config.toml
num_key_value_heads = 2
vocab_size = 7506
positions = "learned"
bias = "all"
init_std_o = 0.00509
optimizer = "laprop"
beta1 = 0.9
warmup_steps = 234
schedule = "wsd"
decay_fraction = 0.591
max_seq_len = 1024
doc_mask = true
z_loss = 1e-05
MLP neurons of a small language model. Each row is named by its layer, matrix (up: input weights) and neuron, and shows model dimensions 96-191. Each number is 128 + 24 x the weight over its row's rms, rounded and kept within 0 to 255. Numbers have three digits each.
After each neuron's rows, "fires after" lists the tokens most often just before its 100 highest values on Wikipedia text that the model never trained on.

L7.up830:144143132098156140136135143157143150148152156125144154125121172103147158146123131123167154143164105141139121105078125129122105097115146125144121135136114134106120102126161133090154130134130125080139142134152090148149097118119145138090114152161147127124160106122131162130136077164104146218
fires after: "|", " and"

L7.up137:147120142125117148136142112098108120139150101136123139110126131106161157153130127159168095088182129122162132142049164112129115074085172130130136140141133152129134118121142125093146138131104115100108134133112134094113131120119111108130137101128148170126107163084094090108130105096090110160
fires after: " |", " ", "0", "8", "%"

L4.up1013:138121113113124131188106190136130125106129107154136134107136148135159121135145104153180090142153090100148117109080152097120125156127124160107115151147131130158139068107114125171102120133104121098105143103158123144117115120135113132127164136084143145129100142120122121082103109128137122128
fires after: " ", " |", "2", "3", "4"

L7.up602:127102146162140135120095177126139135139120092095128153151114135145166141109140132095139146138146129144116103124049131129096141143146125156186150119103107128126101161099155107077134086146160146118105120158121126140126103115139168121104144182119098149135119173117128122138088151153114146129
fires after: " M", " ", " P", " m", " K"

L2.up877:166092158161066168148126170123122142175158101088132150105125140133121136133160126100119093162143125134121108130104171124134131126069155130124139146121124131149111120125146152104121099121121147129088176154137136124101103100132131107089147129131153176154108133112120084142114112125076167189
fires after: " |", ";", " and", " the"

L4.up855:130153132124139136100152140171109126163131133146124137119126140121151163195099114132118111108124103115168111092152149127135131121055110140142121112158149145132145130149108179147127147100122128111140163126116122157124124132075096137137136152089142170148153097090126131114096132118107147145
fires after: " was", " were", " is", " be", " a", " being"

L2.up989:173117157136121175123129154162138131131161080140132162135104124144103146127132131094117109122141159140161113125134161131116129087123174136107131169131134154148086124122135119152102110116098159131085106116106144131122105144131129149127186145086115148107109135115110146125126124123129129166
fires after: " |", "|", ";"

L7.up773:153106181131149126094113149144141112134128106125156128133092155110144129121131111103160141146125124110130117118085096135101118134152128116108091123080114123128063156109125107125123116113102129127081091127126158149127089156142130160117123133101122132132105122155136112072121145141130148131
fires after: "0", " ", "1", "3", "4"

L4.up716:105099119121118131113108131105126187123116136112148148131110110111153126131123096094148092163143119154163132152133121130065147127100111151144125127098124154123132182104157165140098094139110112129141153157123104145152131105143122130161153063132123156135100148124113149139103132111120149145
fires after: ",", "}", " |", "rm", "}{"

L4.up792:189102200150128121100131071119122140135165117114142148141106117150142163167134137108135079100152154143130125094141144130107143129107125157099121131135123138133087133106110092185106115106156136151113127084106121200137130132161132118170100095128140154086125123151101124145127108134126130157
fires after: "201", "202", "199", "198", " April", "200"

L2.up144:154134156149077141109128130127066146151144105161116130074122127131128149128139143107127087142114175130138103160134158070109142156108170167110119176128129135128109100126115206152139164129134119130113156142127136125163156136111129121125200150093098145130118097127117087153107145123094160138
fires after: ",", " New", "-", " of", " in", " United"

L7.up295:133117158099140144137144101090113149143121082120135133123163149119138123104142135115132096151145144119189120109046153175099126174099133152146139096126118108171147133133140158160118132130141154106110140093153145120117135075138113115140161115128107158142139142112148089068126105088089123153
fires after: ",", " |", ";"

L2.up124:150137139151112158166131144118098144124161080098121141137111105118102132138131120128121098114142112123137145113125156165136117134093165148123146160155174133127104086137116162153093133137150150139124171134158125102112137116093133110120212149107111145120113119075107090102137126090118157161
fires after: " |", "1", "2"

L7.up688:146113127134133122162109179137130113154124081131125135130092171140129131106155133107115120147124123108136147135143144148147097082124137167131095140074136133098122116118133155121128150125121091094146143105144151198079130158130145098088125124152142139142153151134180101114115105121088130119
fires after: " |", "T", "D", " D", "G", ";"

L4.up1020:134155154180117130190114119147105138120143134127126122160129102098091149120129114124114075120154134130174128129154123101127124076069152156117123123164162109123158116125092171146112140110123144125117178139146092125101144133074090124148130156130169170093127131136134104160121119106143144127
fires after: " |", "-", " •", "|"

L7.up636:133117136117090133119110120119122163107140119153101134093097154138148127094155138163132121153131128124186089142110177121155135131067147103158139113089114141145131083138151139121113125113100134096135143136098172151175166089130130136134145129122101144157179154133132119107100126092073146152
fires after: ",", " had", " with", ";", ".", " was"

L7.up67:157099122108107134122141088166103112161117133156151135114138129148117177167112130088105105101128177109097139132131123131124135160104127138126123134088116194161105131097132166131143115125152128147108122129126111134127112144077129133153150151126147179125143139148130145142119124174141137147
fires after: "201", "202", "197", "200", "196", "195"

L7.up308:130098151126164140131116135147157086121174105148098123145131155100128133109128183154144080136171137104141127123124179152120105139144155126159160153124112139112099168142111116067152129129151094128137133115153129119150162149131157097129109111132144136125062115128133054102092143123102133153
fires after: " |", ",", ";"

L7.up11:137181124139116144138133142182132148122070108142117121138087113173141173117163138113122091138139154115129155108120120170103089095110188116114121097120143148112146071095095142128158100149121147114113142127111119107132134148135144141153127152131117143163166121137101143165061113125140132156
fires after: "201", " a", " the", "200", "202"

L4.up369:127130143165169155121114119120128122153148093163121137130110159122134123097108167155117162151120133134138108107134143146153088171175139172128133169077083112120117144154136203080113131151120098155123137109119136132180152160157149100085170158129095124114130157101137142143092133127133144138
fires after: "-", "|", "\n", " •"

L7.up808:122085130134065113137123150113151157108105067113151128146157100110140134143090123116117137100141111082146155158160161147130141099149114144158146203127126149133121129133122122133128148139079157125088129124120125142141119110085174140118166091079115159170099095103136164116107141096086148156
fires after: " |", ",", "\"", " m", "iv", ";"

L7.up717:123116121125150136120154187147083155154169126120136127100155156164196116146148111113140106117090127123150096096142102101116129131127145146174108126128140133148122116168123184097116150129144143136125137125121135136096114136155148135115118165126132119153102150107086136112102101049162124138
fires after: " D", " was", " d", " is", " S"

L4.up837:157133127122098133144154146135104165150148126120095168103134185104117160148116119106148113140173148091143114164137116088138127151124143146123153139126129141115128142114146130140105127112095146068115168177127068114121095129105112135126105118141094145079108109136117087152119112145142143163
fires after: " ", " of", " in", " for", " was"

L7.up374:147098180147166116098112109143162158130138105113146111175105133161118104127109155120162104142119173142134142139114157125108115105141100135100113159108121144147109141128099131118123115145156135150100108121119102154150093146135119142103148138129109131122075110182131133136091130146127137114
fires after: " ", "–", "199", " FW", "3"

L4.up608:128120194144155127163084151126156116137136129148125133141156156118142141089152120172146151148168112131151142116099119098120107100109120131101117164109141108136092095118127140169092158130162113134107128109131102156133116142125114094111138154159142120126113150129163109156106101118139129125
fires after: ";", " |", " (", " UTC", "-", " "

L4.up1001:119128112163150134175135147117187087127116099171134108127128158114127141098113141167117126108138101155167118146120125137101075115115107177118132126117094104142156148166101164092122153157112087121138148098141123167128135135094084092117157166124151145123106142108141135115105125111139081132
fires after: " |", "-", ";", "==", ":", "×"

L4.up86:142140124144124139111155092141078171115140126104137141099098126138121177161109146124143110119153182132098124130097139128097157175155153132139129194138114137152142127117131127125116113160115132139124148169085127102138127136144126092094131114139103142115124101161112104152082135168111126165
fires after: " in", " New", "201", " of", "–", "191"

L4.up211:123124159151196127152110093166095141144160115147120140173108136128110102128149161140128085143144140124101134143123144155118110080110123185083127122130124081114117160125148159105160167130126151104096150102144159144137165110137123125150140198165101124131121122114136095136097105117112152138
fires after: "-", ".\n\n", ".", " •", "\n\n"

L7.up533:122103165107146134138145181109145121131139115151114149134120168159148100068113130150169130156125116110125141140096186136135140134107121169159111156119148115098127139127112198105118114165127121113107122111114120122132108158098118145059146106130133155162098153100124123087104098085116132133
fires after: ";", " |", " —;"

L7.up933:082117142128152137165131138157118131141148116127086136136138159138122133083153140128118101157139121135175079153129135146122129145112146092185134122145113135086117120140119130083150162136153152116146145134158145142141153149112142100094124132125087118129136147129180099092082123135126122116
fires after: ".", "-", ","

L7.up887:148130135134150137105129129120141114147143111129079129160132126173128099143125139098153139159121118130127118081091143160106149122168124110134104154099134182128092154152118148160140125113111155114137138110142176129132111085113181129104159177147110126160119134140112136089098133141104195135
fires after: ";", " S", " al", " Qu", " |", "ul"

L2.up843:122136152152107156139122177080127121155141063089136192149124141132131134157115119119149110146157114098150094098124149141107109141128156144135139132145090118122142117122123144148143132120120131129021152133135153130110109109150110139117170131140120149139116130067094110099123086132107181134
fires after: " ", " |", "–"

L2.up808:142105121107083130155091107079139102150132135136099151121157157137117115124145115154142130107152122120124117120097130110116190167105122123080128122158095155143125087141135107155072122107109164132119151110172131141083090109109132105119172111122112125120105164085088124094104129102134134139
fires after: " ", " —", "1", "0", "2"

L4.up863:124170167139133133099128105145080127142132112113152158121107121142114161115125140162147138096126131155125159123076138155086122107152167133117138129143158142110143121091111160140145070103124134167122146174044130099130157166113156094112147152131116138123134113136104135139117124138131123141
fires after: "200", "202", "201", "196", "198", "–"

L4.up473:135118158135131149104108105101119139193131088111167134134050119131116143111127113127157122120127130132130129127102147127117094170141138168123116181121096152142111126086085111146121144115118123139099129108095144147157141157152119120114164102084132114110109129167117093114086150091138130126
fires after: "201", "199", " ", "202", "–", "196"

L4.up360:124104084135196122138147125112129113136121119135104143150140125141112109127145158096148134158123125140136139092105130186098093158162103157130135150136126103165147136119108132146105153141162085134106136096144151168135120097168105100129113158168149146167127159122128125112098116127117134107
fires after: " H", ";", " K", " Y", " S"

L7.up962:131145146140140141126093116150131103133157130137116144117082152095159150105167157150121077127140158136155119174135163102157103112089149129121134178141136168103088091150133131112141146076152114129121102124118104167154125142141106127124147147119135124121134138112123104122145136122134169141
fires after: "|", " |", " Title", " Candidate", "."

L4.up440:104137156169136168138133106141125127177135111141139126118121142136109090122168160142135137156086122131184077152113156120129083126098121126145131129095111142114127117153107133078134126106117113098111152074127111146139139137148121115128172173150109143131103159159158106119112142104117141118
fires after: "-", " •", "math", " average"

L4.up407:099115116127124135097136137073148136117123113108156137099133151125127163130118139196161154128174104117121123105124150104107114147123128174133110118160137138161132083137110139156086086103086149160095141115142118120147121115109127156154159093128134154124150166115114139104095116119119127145
fires after: " |", ";", ".", "2", "1"

L4.up990:150087184122197134128129103154139126152176108115140095137103178163117135118140139138144043168142129139115130150125156145134118105113118122130111172119131146146098132140124176137109166172150115161133109111145119172090118127109115134103152158142120159148117111136152071121125114136091115139
fires after: " |", "|", "-", ":", ".", ","

L4.up331:132092144117174121175149156120117137122135105150134154153130197170156119106127123110143129156111169120158131129120127133134122164105128149134132148107133139161137083142118107149132145154120113122119132123136126147142097102116101116134170105143118109130137128128130145074119143098141121163
fires after: " |", " "

L2.up371:122096119123121120158127168134126103157142139137109148121122150121136146146119089131156095094179118096148103091121143105118116140114132107124112139139107114160176137142125122134080139136105128130106167119166128114092109132116104081121148146136175112120107137081085113124090088102125123130
fires after: " |", " ", "ie", "1"

L7.up724:118141096141144144133127172166115123120157116138111132161122148104104130154121147130125101099134125138111133091107090130110122146138135187139112133134106104086125138133165142121159126154094170102122132151155152101105130142145116122075172161148092116161152135123129082097104132151112147129
fires after: " S", " s", " Ec"

L7.up43:142123102137123137125118131076143135112080120124139137131108110136143147157086146106112144170173163109131106134158159114084129126096157101132092204124092153141132129108132139111131133111105141142129193137083127117153139110116141128107116120193145143134144140124123114120072133133118108153
fires after: ",", "ing", " in", " m", "201"

L4.up241:158092169097149125161106161170112118136144120136150141131102153145127102103127121108136143128087128127118130139088152125149114116136119164136115143103129141125061136142130156103138148134194102123131101101144115163136106115159121129083164153145133115155125120111140132138150104166120143131
fires after: " |", "\n", "|", "-", " S"

L7.up935:147140145129126159096146062174111139159118104080138139171123146132145131129110169125115082092186141127126175161098139101107145121135188136111136077128150127133140179074141123097159119105157121123118164133109111091125160109088133115155141128126114114108146141088120110137136135170122115142
fires after: "198", "202", " ", "201", "194"